From a checkpoint of a small transformer trained on Wikipedia.
Size: 15 layers, width 192, 3 heads of 64, MLP 512 SwiGLU, vocabulary 7637, 9.59M parameters.
Architecture: rotary positions, no biases in attention or MLP.
Training: a variant of Muon for these matrices, 150M tokens.
MLP neurons of a small language model. Each row is named by its layer, matrix (gate and up: input weights; down: output weights) and neuron, and shows model dimensions 0-191. Each number is 500 + 50 x the weight over its row's rms, rounded and kept within 0 to 999. Numbers have three digits each. A neuron's up and down rows have the sign that makes its largest values positive.
After each neuron's rows, "fires on" lists the tokens most often at its 100 highest values on Wikipedia text that the model never trained on.

L6.gate391:553474470490612487488566532511444506489472483466493561444482559454466497568497498514497500521502474573469435501481457588513448437528472544436551450575452531485484510507451537513490546458490449492477481517484512518507526544484526509471449423496473474477583448435389514526531538557419518390569515387521425570535603583368402654464532472486549563596395474501423508537538503471473536505504492455551443389603395516610451494575538472566487510479512576487455451460548496506434592479516488507537524628469488471464518455469463530571421476555536474515431514550472542483559535500574518504
L6.up391:595553477453576525456578505480449570471438534580471543462552522451523462448503579530491466543485531553469449437492525508520412486545585495533516608436566507514522542484558467448391464444556463408474528549525441462499511507467477496434414475567490562459464575517532541479443461607451508510561494489480451506569483495442453538572456490552554467519471537531459470598608423457465483461495396348439552401526536485489537464563529536510577520497466544506426548524545471457562597428552548520453488487554407419488485491496493526575535448453405465415560505453466575543500569507500528449
L6.down391:438493490509563537504522520532437489558541408481512555416509637481480473494554527437569498488531496530473440549446499659562473445514540467408448466689514501554458525547560538408471429525500498441451545536471434442459471540494485532490549424437546507519461556430539511516430419490375497448572497489448514518555515567549475687541477527454468609562437479543582471469497555571406497527433540501511475398511504540489492452534476438432441508492514481554529529537512472512463556488504416493451555453526477479512555539490446477522445470556544535477489519503421559447504496497523474496
fires on: ".", ".\"", ";", ","

L6.gate9:455561520481474519474453514479538438563485530419517512539384501550504500549494542486498514513534517492510525512587508586439482429554531556432452454373465481508462528517497441584499583541496469431528571517507527526517512407412551570555593533567505581551569419520541440594593468513451453452469460498471551568571614535502429411444560516439493496394484429519441439578540540589567496492581606537531454464435501458481543504472510500464534517481558536571480533450513471545530427477474534508618461501598418509482460575472486485490490540545462446491446499580470512549554555589472533555
L6.up9:500503519475440439472498483540475447551461501330513427471446582479549536491544532524541483475519582484508421591585462455434547444493530505458552405460516446415422556471433555513448595536412412537511499471499514567456507468504608521519568524463519452521539493513530490528596461438491436490486413506483533553525490533409482467502584513422450511598422469614564454589588516525550452484505528527517456389452475528457515576509440532513491473532534579453544563465502480557444536530509538477490507368596471541442445527511401555421429511557441505517514463511500461542514540511496468543
L6.down9:547501414561488475562463356594561476454496576479494527482515365445468577578406575487448452563530566533507529550507591510476488567542441462520433457453492555453454460552533489534464404494533424458487425538507542514600472497573549456516485600448489450519463516502487516476471505444414474641488507518503483520523424488539550490472602542510456500449534511485485511519503543479485474410544528571585523477530514563543605470473468541491579421508503438551571448522535453418511530501564555538491499490491441544428465481581456519459588498570559409569542562455439518469414541483463505555
fires on: " and", "z", ".", ",", " &", "l"

L6.gate15:535572458449580513509518636526501573492488533462546477480461580486480507448526517537434469489511370429634542500500522505473494529531418503426452447519506478520472469472503540557440468542448545468407565542472497555565486510483431406540535473510441490533454530557524538452471553576452458422488517460465476508426451432518484422464528526496550475437363495545562561462516561540592483528539537554562441442570468454523426526386540480434534465534503552404421441462407435508490480490546533486537500519556500494565485408475502493581435390584562559433407460475561519562498488540510535517
L6.up15:531389537449453523505507616547465532537526436482417408506486569531483538487478507507431471407480408516534546401512501552595428509515503464511467536542491494439536560597554434483427437507545476507486502528476479558449511507586486486523479473507402445521512554426548574524471513579556451474517501523488487516473502498499478435420527545524504518530430458550457555542520589446560566545504559531578528578637493485497465438417530399438512470547489591405523442480531422540465516508516565438557390426453546406502509500502459635508486481490635555462460463453517416461505505514516499521
L6.down15:492536515549482460507515504465477483522448472505495442633427523495456476546476510465562519494600399431515508526480521536473450482465438507464473399640437383444421501405460512509483461495473495464534494568442495473394540574438500458511514526393482552510435466609501527427445545585563431434463521499573571416499520525445492521502473522511517439462426610448543552470493576549577506448575556588465500497450457411545563485501515501498523486469457566499529500493433513556591449526513500542454477436495460465420495524474530429425436434471473405495454471585465524440563503412447547457
fires on: ",", " and", "ent", "ous", "ful", "y"

L12.gate44:449585482449559462550488562477517580595421542518473551572506549505493431518441594498527488493363441470430486448504500526455439531547534435489467473420524507555490495433523523422500557501609521543566510455503465444505554532520470500489538394503456475496513570521483395492524526547569541541469439474411559537513523486501555445462445521500550339485461496487476417425498501499459527514506503423472571471541446401532477529463426488564499549523472558570499549495567625558492494524556449497556485612526545474414470510562402539464509532444431475531419570465587501559573485584537535520
L12.up44:496544451476493524566427433519541535565453530428464502496535523488448414549460498557556523522500535460495426559482451536507467554470545529562452492600470493559489499433505526611505594474539555445505502455467488585518550474527508512583505571481436597569552527419403385409507574543495483555490402471538529472514503446444540447590550489485562422504490498498508541463466472472503431489548551481568494525535453391459478423451482534608557522579473547461562559504663587424490428492443452517505442559569501537483429556486454514452535486543417502528471527555491514552516604565479510566
L12.down44:435470462518479405502497482556549507552561501514414488540542545467462460413446586552519482552519564499578510446497487529486567441492473519495502457408484509526460432458548548565537480525529535509582439481488515527561444510501548502449521489510448573548484496432470440631502559494472478433473498427552553550527470337515551433586550604565555651567445453494433458513433603590469440521480471430527468525524559458438515521521497414466482585515498513468553459520465490498500457445481483386529444506489421527513572439580514550424476517570496542526502496463418470521560510563568539600
fires on: " D", ".", " d", " J"

L12.gate275:489547538424538546579426461508462520527462506454553563441452509518537472533441502393531396465502418466490397487487539439452493532492502428515477497492518379454444540471454417491479505467518548510452533554558480478546472478419567535511556403451448455516502494567518445521495513558523508558480459464502451482496394425505474481523381438553500419578525551534540472502471467504497438447695553458448531352576397477525501457625499509461510537541439578469517507505513468514520460477489506533505490504486512583457577455586404545530479469493396551514500474472506521552473519485549616515
L12.up275:496575473423563548483535470514472400446595462431474568475544505588525465558558502431488459438484471411513570492471462559490528421520505457538510513568510490544537561524447514584550546420498545466559576492566501448546457458418474510506513446496455559583550461493495466498503562517493608585502448489538509621612456465530490535536418485508572546481528519453518485495567511493515505455481524409491456404533502615547490562499455413472451535537431528489568382550483554491538516589491486433573417499593518589489548405488419555497538554475550474438544435495512445559587493440550529499
L12.down275:526492617580468476484454541507526510501494484422492464556477500481461537559521431531471544493482543459514542472545416498448568482433481601456431524480493500574493485472439456540465572517517549388477537513487518419529461515497507552565598482532554516548475472619613481541591483548500541552472553478570478468488514404575481379537510569533454483607399531481577463514507427428625545418563473550393489523465504521586513541602526507515603521497535540502509500447479450465462540498578502486496475399568514475513445575638510569467472508492569500485540510444507528519573425550495488493
fires on: " D", " v", " V", " d", "-d"

L6.gate122:453472506464413577521553583461440428510565515438530520497462585548414541478427473545465488538467526516522472449416449570483421503498504517573493475566424470510515492639434508441515572459516569549502496535555662527515517607480551546497473467504567480511543538481494459528569512420544539468461542468514539499476483492486405523520508503579459574503573464460542505478467556473500591528484478565516447558486464526587479568471523505453488584402607515564567518433536481530538537451522588500509507492577473606526487412503439566616391539512491466515482579420589454472489467520447537535
L6.up122:463519576501436477471494503574449503453529564436555551423508471474401473528477454519491503440537538529452545535546521465499498547551475566540510511352502510491449578505510552509437594464496453502508574473480497557560560605509467469466575487422460443540484439467469438535396464472440506552423497470484603529586462497420447503528366401479507568575451529483533496574428517467546505515461505491504447523557430530603494481553551525438499497551509590496542478438382532523432632464481548438528581440477566447493455520500502446516484590530585444560541490485472496469446578409480500475
L6.down122:587474472607423392408462521534458445483586537464564485517569466372417494469535432534485517486456543560495553555538530521443529405624507557492607486515510497538472513523458564472541514484443490505551426598507569564448528560509632488467543526446484551543503479513544510572499514469464505514470610496424498476532504498448514466498403393518529462495504430484498496502482462429545526452454495446490426466532490476573571496463476464451428559516561542578467446505461488590544555444520617479481580488474511526506465471438493550478477583383494463408534592472470469556514570552530483481
fires on: "I", " I", "ist", " FI", "u", ")."

L7.gate481:564548544497522584559596465563500434568542483582575567435513548484450510479493586507594496494502438609429528457572555507491430555432478486494469486538417515491547516444496507505527502494449471511424484549502484492520469438493562528440491595541444559528527491601436468454593520492454508527525546538474580526493547522462494439438551462548431551515489542514458518516505530554480556509527583476619474443545514551425549492522542629534587566487483542416513496527450393536491463521485576417501613423580401506541384485463512536501455482502599494462505450506495566572466589563525463456
L7.up481:552478559523521456527468370509501509517450449393465455550459528496516470528439537565453536521486402482543428560404487561522461521518450491594536472467517441433472550514492532501479494537650507569425550489449406481449512469489433512520592483518432554517490416462527532515483529481558485515508516498434451512463409542467454532526510499565476533478393433574448485525484345491600546432417486476548555473502541509441474492573534528491532464519486464482539435453503616433550543540474461495496502469572509563466494582594439485480494591540508511454461500530468430608540603571560600467
L7.down481:485477404499605459464530537498497522565458576481566559517484469483461518553543490475489480528483425476495556471569555567369375406517496476430540524525500437544564479436486430536448448534457591491487576488503538511477593508489485612564548443565441467487410428495447622507502498547540485470409566554499519527545432516522477558473524524529583503532494465498549459534492608562485366484502370528553556462500452504533539476480509486404410455476543452416532499558470577551514523567417553437576499516494506568398475494569490447531504477522514484514564468489482430435455508474457544482
fires on: ",", " and", "ric", "k", "ar", "g"

L10.gate176:482477525519449467528396469568543481494452529571503601540434479501549460547456522542426527609550494502509559455473547513493520401446383419493490460589495473418555468420540442553467448530422494470573521588499513555520488514475442481496533400527452546540542509597463529409522581458468467479555458516505533478476543538531496507508484580550439512513515425560479440485508587585543537431596529518459492478532517474531526426466456400492589500555445489500465469486351397474541551547520474494547512468569412527524460444491537517410520419498610431440454550536427494544560527548507470562
L10.up176:422488569388553548494516515624500541570439531442530589433503510488498553465519540523556507460574504510429466510529482546454616562566556536553447512486485554487453586470492470524404533490511468598500543541495492449416504478520419515469466489624495579489477607510451511447500484448515549504472456515501485484485491435520458526442495524453509494398405503605499491399487518496527586489432648496551538500584495496436535473558507557558597477520404444451532508473467457507385520459419428514483505509593478458460455425493567561462492590518536549476526510437502455481490523409436498469
L10.down176:528578508508445446466488562540563533481411594555570399519510461492511554487462475567462555525472390446617513459453452565493433487424440521591457514558507519515467435488429498512529576429483426510487430526474458484555423547534432531467504490459496518575554471555437436488483521578522398468493564484478528526507498528475499372571505607506432540527577402484504500576457520514524609499618424503520485410479529465583505435402516527502430412413496481500549458482540484572490465417495622490530495499434566505428526515510520538527546485489549376471463515518509460490504537478508499502
fires on: " and", ",", " of", "/"

L10.gate320:561431475507489444480426449530403429500518478497505515524524503471459448489423483514455571468487483477472433492523479538627433494556434522469514379529479586507546489446487445406483509481486451516472481529508518554510533488412491432518531509493438525428545506521436525541557589560425515424425478554528524551459470498540493479508463550523521472503451402492520525542525583543652484496531452474588583438451516491541492480535482498581498534515524391598534412484485512593487440425498484452508484456503455615495565499367455466462620566533594503471574513506531545558567398589508511432
L10.up320:472555533530543503535496448529562547508415513489544454525410604531506548538416579408521522443459494488459470536515471524529539419470432419513538500452486488434578472520525371502373501558559436520514464522542486582508411561363450526494474528581490492563544475477433542599473450597480357528485411498515529589515475606535508428521469550427474559461512464493519566539481529523432432455549462463537580439595419541540515491531449530499473409554495521477502478514455495552467509470537498476538476576528447439487533608486547456474543526563487492462494456487457531489445470537482540386
L10.down320:543504538440440455552439499534504547465488529548504492509448449450570458507388449576433551440568541521439435439513499435448444475426447566502506489531516462546503441448377457486486479580462473576429421551509491447574462485508397448432521580468563465597436490475411537485493523508487467445445475591529511523460495573549623515445525534480526493527491529413503546559478663572532463452452576529460501475496475589445512442479459484466548503537431533510564562486450410374492466522415527557544509486522472467479459525436471513436438487515561484506506474502482552504535394426572536455
fires on: " and", "-", ",", " w", " or", "/"

L10.gate433:516487497537412503442515567528494514517520617530495469451555519518481572496515382525496480482465407500463517483479525490509511548408516474432429504494479525553476419548496511423470464473471532518487555509535520560437552465503588525501502426554509515465482529533496439530601498549526486527458531522454550536469426546510534510415409466508532505543445503602473564568447401431506487593451522480477509495551452344506372535552509568539477623463586482491542570561505469396464593502623478471478607433536582558586440407490486554525489538460609442548463530445508469467470475519522514499
L10.up433:471466557589477566463535488503463499470428427574538496455484482602469444410554394556499518447523466474393483460574472477563517545467437447408496394496490628566466447546466504479545470485489588529566505508504537498543490520535491522590531427489515508484445545415440518513490519601522561526413514533460466522550433548488475521417516493551492489559392550573457568506438467430538508549463547418506451534551524448472498523529442546556510518398585464499453610525505452528408493492508477410498544483568486500465430435514538544553430621521547495490443535441432402477559523490450534452
L10.down433:512592451570470532482402459560488432505523521462516383399483544512458561511589488445589501545502533535441569593654462593591550437474483455441465547546491480489572447534543552450572568390545451492525527496494456516490414508507508427497548503544474513515502602466419516546466470466476600508463574514535450518459536527495481534529464527515535523540490458511485495500518536404567526489512564515443465572486534465457535496504569546487482576480546548410551502483372550440416555506527512429497478551467461591535512404532446429474398603551548511464460473467492478454525546440497568519
fires on: " I", "I", " U", " o"

L7.gate463:485534551511437462522477531556513538549525499518492545495514441530410412465445433501513517397563541463487513537450464494439516371524469550477455529447431589433474542511571501506544553490604479493472520486481341498515459569496419568538505525473503540460451493573508483605417586517504549438427526505436430583512513471492605509461462549543498488566491557503471467508421617429537452600502461491517560481617480455460525504533463410553524630490545502431480476516433560447469492629482504489565434577554495486454534495552442538471508447443473519545458505429457501539507512405543497520
L7.up463:532469533467527430470557440527507470560612524501490549422463404530441484461546509533499505413529511514463479553444480423525480522530498444498433448458423600513531673557483510587490587383539542468535459586501439566493418566537458492550473517548498603439438484509492434566482504488449510493475449447525440518520445485499501503518533520497525533572586496479540441556464563384557452545494536483575532453557446471423494488567537506525525520467530578474623492459487520493552508574515478493549425579530491440478562526488455554515549436381409497562491507492408472530468501385480569550
L7.down463:528540515608540373461478495521540552494510431476406462466479506472379510483434510584474490430477489468488396487556485561457400487507445502479507535460512526498463486460501461503514517531616486556591538569456409506525463590487502508510566551465554531506475532467510488520482519512478529492423390526564471616528425416522562516543492523410522489596498507432427510512429582466469509533578490466482541522593456475460466502502507432472508552480443489433608516498432651421546504485491565581501432453529434465480533479590464595477464474458507469551508481420497467585449393527464451477
fires on: " D", " spent", " d"

L7.gate404:479538505401593481420443487504518414515363413491569558611468511510497414452452542452442532494445525484518450558542539570446530484504460462447517466479487473432544642454454563491493527458494421503439431525474446553542446487440557544507462517492499479485468459613434548467508491536422470482522486496508537518477513482501543480557421513445424467471520579574450545512554542468528425562497579512484573437464491527453521546497442461567562519500490502510440496363458460500440565540502498494547472379597521497515523475520515563365517526494530543361527450500377429475524475537504485455
L7.up404:531559480433499477447438474503551510521468509562535528527507514540570461471446533446465498423524582475490522526572584576565511468518455471417502501407482499501540619548459500557528486539481477457476573470480550556450525442538526549561420598494517572539536477605488469423575495522488471516474481461583598582471508499474583414471468497470466453453438599533519544522548458514598435536559585509494406482528508437534466566443454506497425554539462542490447568403440496527389426473481459384409434433480533415530524503537515552379480553480510546522514503427441568469534473514481406511
L7.down404:504595529532525448442515493455558532479491481464565468469441494591541402463598524445476520565490500556564497566530545519578497570497457464427541512457501485524501463423442489403430601423493496413526554474478546471451506372406547540488508603509581577476436445607536409457581453568535475483478537515515492489486507516483607447422438468480464505492521535409520478526434521536549625556413560488454518490492463410458514524442452503481455486479548469484578450459437448462525445476403511494504490408524429470497449613526512407476524457541559473508470467438444482493465579490507447517
fires on: " and", " most", ",", "ly", "ely", " very"

L11.gate77:406481540560614493599540534466431543621568475536529493506456427552431416522472525495545504471527496402510487546371529511510496462463481520542467509474558409420513479538483436468521508533500448472475427528528566501478502559482465615543436514384622440454518596528446575502509483554389470496475487498466501531545501427488571482635540507466502476562459514431477552520486541498412422517448406514514484491495416559495574507414562430501482464591496553465574519538438515472472461449538510515553439543497453461489466482534575546487562523577460538469482496516419479569571437551513525452
L11.up77:537364542537554453606515470517528483567506411526493502552447438466485519459468504605497511490485434500448464523495457386499435419549442515510400512495583508539508540505518505515473493504436511538422474514531437487509538615551434546482439455448486443503441461450482487451483532493458507512461425470488462472513572465454547518597481460552504493489497556490511453500496433455493460418523442426512455386534366442508467473497509507353593486464483472519507538515449428344492572430555516444432474538492505471454467530531433567405644519507462567499489534484492491442467464570521592537
L11.down77:497527556468519431496500470549420500568434489569627463536501485538523514487513577570514498483545497394452408561550414390529436489594486550619437541506594492508571510475516459494564500602447461525566543492493472435502539492507507433542528553554493439437557524521596487536510555445449484534541381490446483551495429388469449453465494619506557442531504555490435498477482513458533453492566550526501483451534465549490537538564449541490572442490438520542549557502510459511546485502522579550463434529476575479480516501519506428460590446458503475564482449569561546548407640437497538554
fires on: " d", " s"

L11.gate134:448540455407493531431459538474485556570545475491448530486473478509469505515544535482580457474560467460463514443503451567533421481493598576528523330532468530581534489605517507564508527511448477436449467512429533533442560493505560507482516451467513438516508596482459511516619565513504458494490581530459546549474500531410395619466482446532498511506493554443515491567505455390522501526498447478577439470496420487552502582480459480401500520532534507588482523546607602433434489519473512417573486478516511606515394518481490521600545532474547556621517476426559539496429529500538493520
L11.up134:584462570494481468496519686539419594481461516524453505480564482507410472468485520532530532512492523451498476473482459520539419491486477556506537394528447596550555523611504584510452519413457424467438492470471460448483395566601493413510454531501517476558465463526516522577525522484502508432496553458485513516537478526489486525496495451495468576615470411474540536564475450433504589541482396479616482417502467507588404486475502544506515545538456501468449486494556487422476533482502572465554510393566485521561518457501508496477547494425475447477521496384485482429464433551441443371
L11.down134:501551530466516488508577495564534524583499566495516549479460517417461575520510529452537483446480467598421487600526456589480464493481520441453508459588475528523499504572494484500490516539472542420385478541571465478436476514467574560558555417498489459515492577511504513483560486508465536573544530459538491503540548587472452774443519491415459477529506468494436480421441497477472533538371502517436467499502454469539415494566480487438406513474484516504465547587519459456528591502479531434517554530480473541497555455511479454564446509521518516563501551469540624573425509469558547442
fires on: " \"", ".", " |\n", ".\"", " |", ")."

L12.gate419:527544442477540558464490462529516477483521546453599486528478503480528456406550506466409485420568384503489537587435636531523499524434455413471605533504494503555524494446555543482571514540500478564547574517509595500592567517541602474486515511466477502497520512529496655500606476480454496407571522532517476556556529486568517419579492444466394509518532501507415493488571425531533513512465395415492524432526549588510552516491464480508552550495484534455534516547499421460446498527499469459478635517568480497426479521578585568394571523471462553488437479453500478503454525552496540482
L12.up419:563510448515496518526449506520549422498519470438485465612501510555548466489513491454526530516511433525507598553485577483452506508537688529492524486576467556547500512432420491484477524499434571513402490503479560498555409487482544579476459425530495588420451388532505488588472497429399558531524479542601447583432529430470455508470515547513460511539544567552479507535618576548474483554545454533448524487531495636552549546532493469468500558512607509439459528471448614493506539525481538485451556537461367578520550507544548476461484530451583569516475543541483523515560438500479502521
L12.down419:424597499517518437488603426409429528602525478471551525468452554511404417603491478469472481466492533451489549464583512532561459540528453480477470483599476487545545516543492536489507516521628436450484498536512436493533571471533496446502485548476473520459547527468513398428536507430522508528510565522561541487426499374467606443543473475513481462426436489602527520385563509531538476457375510513414573478446482435542521445499525535463479489516478494466631405453564516526546478548558391519576450553498573497491461492501493531607474572541432471459477457485469517514471462467526516588
fires on: ",", " and", " well", "ua"

L10.gate28:408545455490537460556572464394565509512556533528467528567448501464459577521570572536517420505481563461461517571466402427450503499556468469539479482556483547406533513416441530495502593588494490487571367487505409467520453411494494553560500526490548518481557489549523452489508524553548524418518474498609512608533493415508534503560443498460474483492578490553394535540529628458539552498533534436487448466571464477466488601455376414454410552579527554570555466495528478480558456485440461543546416526444503549457466520478488451509506461505476508503475494507477467628487550557522467512
L10.up28:505420492475468446528553447454605525438569462570496498527522491529458471538539590479548443517555488385458584442520464481491466462584494487477492583562425541504507622539511482493519541559604430499498441493458431535533449469484472515502593398532504538554545506591424503501549543581459598485445446550534526524522505501476525502527437495557569437638469509530499521455566554528467446514557464484436473405580487494454481447544400432460461537537427539496535394411528524531522461423480620473503487408438590518515514568505476531505554504510415488482513477491508560483525572530437484402
L10.down28:485554507554558434521408509411524477554510443546461459552420517452484541593449538506547500579570500556483465522469460356528509532528452420598530426494489475417482461548499544452445570539583501590573501495473474437497431511428471561504547530519430577454538469517513417531533446516523548476449477498602525531477431496432586416495472440502494533512489550494491513469458536498559464508564486425462559486529457508426529571529504421423549546524511546549577511534568487578523493405509609506526440522561376522474604522542493477391496492422473481548448580472479514613541486477511456436
fires on: " D", " ", " J", " M", " d"

L8.gate28:450541538564566579524458508582549500563532503530583517471490537546533428523514447469463538375512402505522460515484546510418515511531514513502469446474478464501546509445546419611505385489492432491591588499447456537612556581468518486423547511543560624577514566540469579490582469488537557451525488507486602418587563475515522489495484576510442525457431490466491570578488555547560474496570588468493538490513570521444454536515503514473503531432510526499529527584475453494458446419490426484581492457525454504450405580528642572491459476495500536437551539556427460465512522509475550551
L8.up28:524475384530531472481455470504541459520472496527513473569547488461467437524518492520599468539560454416431518505541537509499488537506482521523483432508487524522543543401573548514515520510564502511520524491523506479577555524560541452395548535619555452542539519608562510496592417415455498406432576441366490510647477553489452484508423466371458510527430529573554471559567493586532444429489525507470548438478544468448494530489468590452518542534538511491550514490510464470465480494365548457494585468508450529584469507525473530496446542473583487541533477653519495458439417542518463494
L8.down28:461518576490531561545553444511483519516528597573580512374480532512468527452481477446526522438486515465509522506501521531533442515455471527496484547551462583488475578446502548568521462551538512522508506634462396494562593494480557544499538589435523551507420495493453471506589490503470478523454497553512502520592537515414512544424464531506489461607540533431512507597475477566595516496708531525482588476478504512478503469460530549421414383475576482496538516484482584419481468378521438537478503504553457504536448530476479555505571513526500380491542520533434569451530483541481518597
fires on: ",", " and", " (", "ai"

L6.gate410:471467473463461481526486453577490510453509540387504487515531489465441515550519360491555563480438497453466457472457525501520538520473539471559435542469470550525481621524591530517465413419545499495502530504551513527582486447550552443507481628447528468525530498466475603464484437483535514542499503514484503526559452553486384480420540448410459589533410473427445451563430540524388559537448516500480535491441455511536577415465444557428511524580545562489580526506494483547354464530552564449448467496521533586488499467434517548486477443419451532565537507415604523539531566460462456431
L6.up410:527476496571476568460469545559556433499488434461499419526437520479467469511389453522483544512559533564449530519462533398556554516540519523566500451502588507509458552621511467475469524430550543453488491532467553478532450521486452556573467561339528494517580557501502620447507545482526467586464463407575446585580428561541479506490550430485426570568523583482469472606494466505466523475514489535483572515501502494409484420542486504462585497490523482507444515549489540426525497548505389491473474486541544652486537582426466498510499481448474495566428593456584456497554434450493519466
L6.down410:481472476510472553545520520442573509484442574527545561464429477484569503435472540491484455610608572496423495521557488429457464495447461558556514456503452455461506444459465480528548420525456554403467492626444463459520559492449504521520487353476447503552492551513573443539457555505498458511551578504510441413427591481477539477494455412598595499581538401558551542514506401400462471472471497449513455413495522427478524441543491489515465527472494471492564485438445430531471501540521524550561538445455513459525493447541446452605507477414489460350477520434545515498521433561548522526
fires on: "201", "199", "198", "ons", "en"

L7.gate416:520503491540452588477470445502654527534575481431486524512466528536501444519472495522494532461482585469633482420598469525479482455476558470455499452563457481447474568544547411483559535486498479428475449477599542536555482555437634505539569528506512549538515524553511493453491492436472495497568576449512624486507535447432529502533580505463518480406490412505482529517564537482471451552549607581537486524549413568540568501518466528558498597513339538452453501447494483500518464491429473434541493418554466482530503521535483401626560453480455461439545525554445546514509458523533498443
L7.up416:472461472577472481501431460495482432557555421460455471497501473467547501523436466452447507528523525452382550510505552525497496463579494563523530492508475567367531516534466580641488517464540470474529464427474496434535530472446525483538460513471568504530423594549533568374516482446501435523520508514509555543500451548486407511528466426559425387496465446530487534498563553498515490442512583521584611531466523612541457514446476482409493497587547531470511620636522513434524510502528478472526486452519390488562511428496485513507429572485562521528516485525437541492545505553618405569
L7.down416:519530530488512529574407532529548557532464542551564460572468472460530445457459527433451513535494595501513432510462520511495493607546544502514506438476511422545459505396527507565392471418539471443528470454442427470585402459427468493491537516447467608416386457492524434532515457469452520476487433550557502559433490491479462432492485486391400598509581508462524508555600505501611470480525475486493496490388572502629529586450522496532489411484434545471500460451516541460510492554504576426529549539464594581547525543560526539441471451545569479543493535451456552553500531475528526459
fires on: ",", " time", " and"

L9.gate115:495457575590428556530515502584446519578538583488505517473428577537508537456589399538443569476518451421579597559433520510389493503500436501581478448470502470537416586532509449419447532436458572521487512569520427586573458529472459443444470472473555447532511488559503476560437516528465550559458556484490407494472531453452554446512516515512473472509464471439552570468506501428509562518481438450486464516519432538590482449461504473477541516515456464632428460449546493528537569465481500492480440448564484493431485441408444581517524561560572487487483496419539473565572455520545576382
L9.up115:449482474460476544511494518566421596465590517484577556591437442424398536500464445436487513452461526517487449562538517519496553486512470492539461420469466590430521484538491463418489428469548468528604446392388562383500579527603448492482521472527508589446462512436489474569506543535551594485498499499484500593466459533466523493442481468455450549538516521550498520545506581497488499462447450533496493524531483602455496480468458518468512526449551483495506488401432414571468392346426480453562502391557504505528542431448539550511536530465503521472480445405511529483424498572551468545
L9.down115:492524493560467519412539556456510466430523518410507525445375555508500565510585552512463455496528471475475413432525451528423485571519496409464472516507522468525543493490497466453541474394532529481499497484470534464465465448392374493565458553485466521557500556540444447563425496480498497511566466534618497504464403551462597572520508501432432485532444558490392547593564615450506558449604472505493385561405489463496488482471423516519412562442507500504540401506501537513472573529537595494600547456531474542464538416478453563530467454517521506536434485479503399512529520520552474493
fires on: "I", " I", " not", "ou", " You"

L6.gate181:544498536596405426506527538503550495513467536521511586489486535463527481378569487573531533587459499479465479418522431465550434511519565522517471516512430530451523441547579459516455495456566491537443587572516474552584473530485629443385456487482476566610488555416458480494443568523501550426568466550449503516477499439509422480455382498514543505479465451528484496577472512562463435492518541466552525469559509531586409486498620485597493498430461437501444466454514543457517539449441564505550568414583449471442481469516519374585475535540503520521500493482429517516454531503466401456
L6.up181:514542491440466533504501553447454483581502500519445575577468450503531491403476365635473585483565525485562516499548461509463314434487473546452489569602525552523525468517537477474480511578470493515545480490522559512543604447424491522462565491579585503488494466494526475483519570544531458510529556451540500446466551486556471427488536518564505528514412484586550509394590565562505449435504485495434583468555587503523495459502576440502527395582405482509491463451503543402433505410531536517457500512460446474512491425477522493529528528422502461461559494475473480456449505579530409570
L6.down181:488535636453434429552499533540481477521539479515449466432449397517620466489465519489500537369559536403554537441493458564521465503526389519469523455498425467410470454460515397470542495618504488449524428531606480644464543494456517499508486489538443510510467543437568468455431517480570482412539550518589531474510508466511496489519512583491464496479508419515492519434494584549518510473442447448537487520524559470468511522465501430528437490511405406581540528471544480507530539432522627517478566483478476454497512488414439501483539559516481382493438546539543537550490553597527565554
fires on: "-", ".g", " about", " of", " and", "man"

L7.gate101:485544508479462494476439492513505427563501475449550522666437528493539508545481591480444440559435448545454546481459450568507515504491533500419455410528452459501493500437560430530541486450522502481435471502463560528507530432500500539516520524478440505431532494572463489480510572554510539502557469455481516451478476528441375507541487573438416517459513483528481552558541569569622478502631625527549522473460564463504513573449541428545506484547514532500374450376457489579569503558532561475525515486490499487491461545518445504411452491434629571412586544532493562502497481472447493377
L7.up101:461480479453564566536441509606464502607426468502589509508593568445507553480511570521421467489495512533473497477492423554542499524550461518588511501509521505473510575546488560583547445506544478530502477442479486472510574469472478436495532478566416524490541521451413619510500465521556510503483486479417444486550489470609464387453482486466508405485369527582462428466506567421494468510452555522575542401576526574502454423541457441507448449526543501484438501436570474522448505402529421501587404435584519487564533522490517554447491591447443529500490403438499508525528572528516520410
L7.down101:416557478561416398564584558547589505462521491582589398488486518520535458420496542515513500426494497464489542498612615508461417461476484450404470517467497502526476427390464429501409554443480570542420588574505500486496552517503486516507587508450550449567486505524602484479465486482543433454429534485545501413468502493529504478589450497484409461499492513470515541515453480571536494475629577494524452509466365489506594501451510532455515535576538549518453496521489539447509500520442593582519496518468485537436420585529525478499516435529545498595551526517544528430464434418484485488
fires on: " and", ",", " to"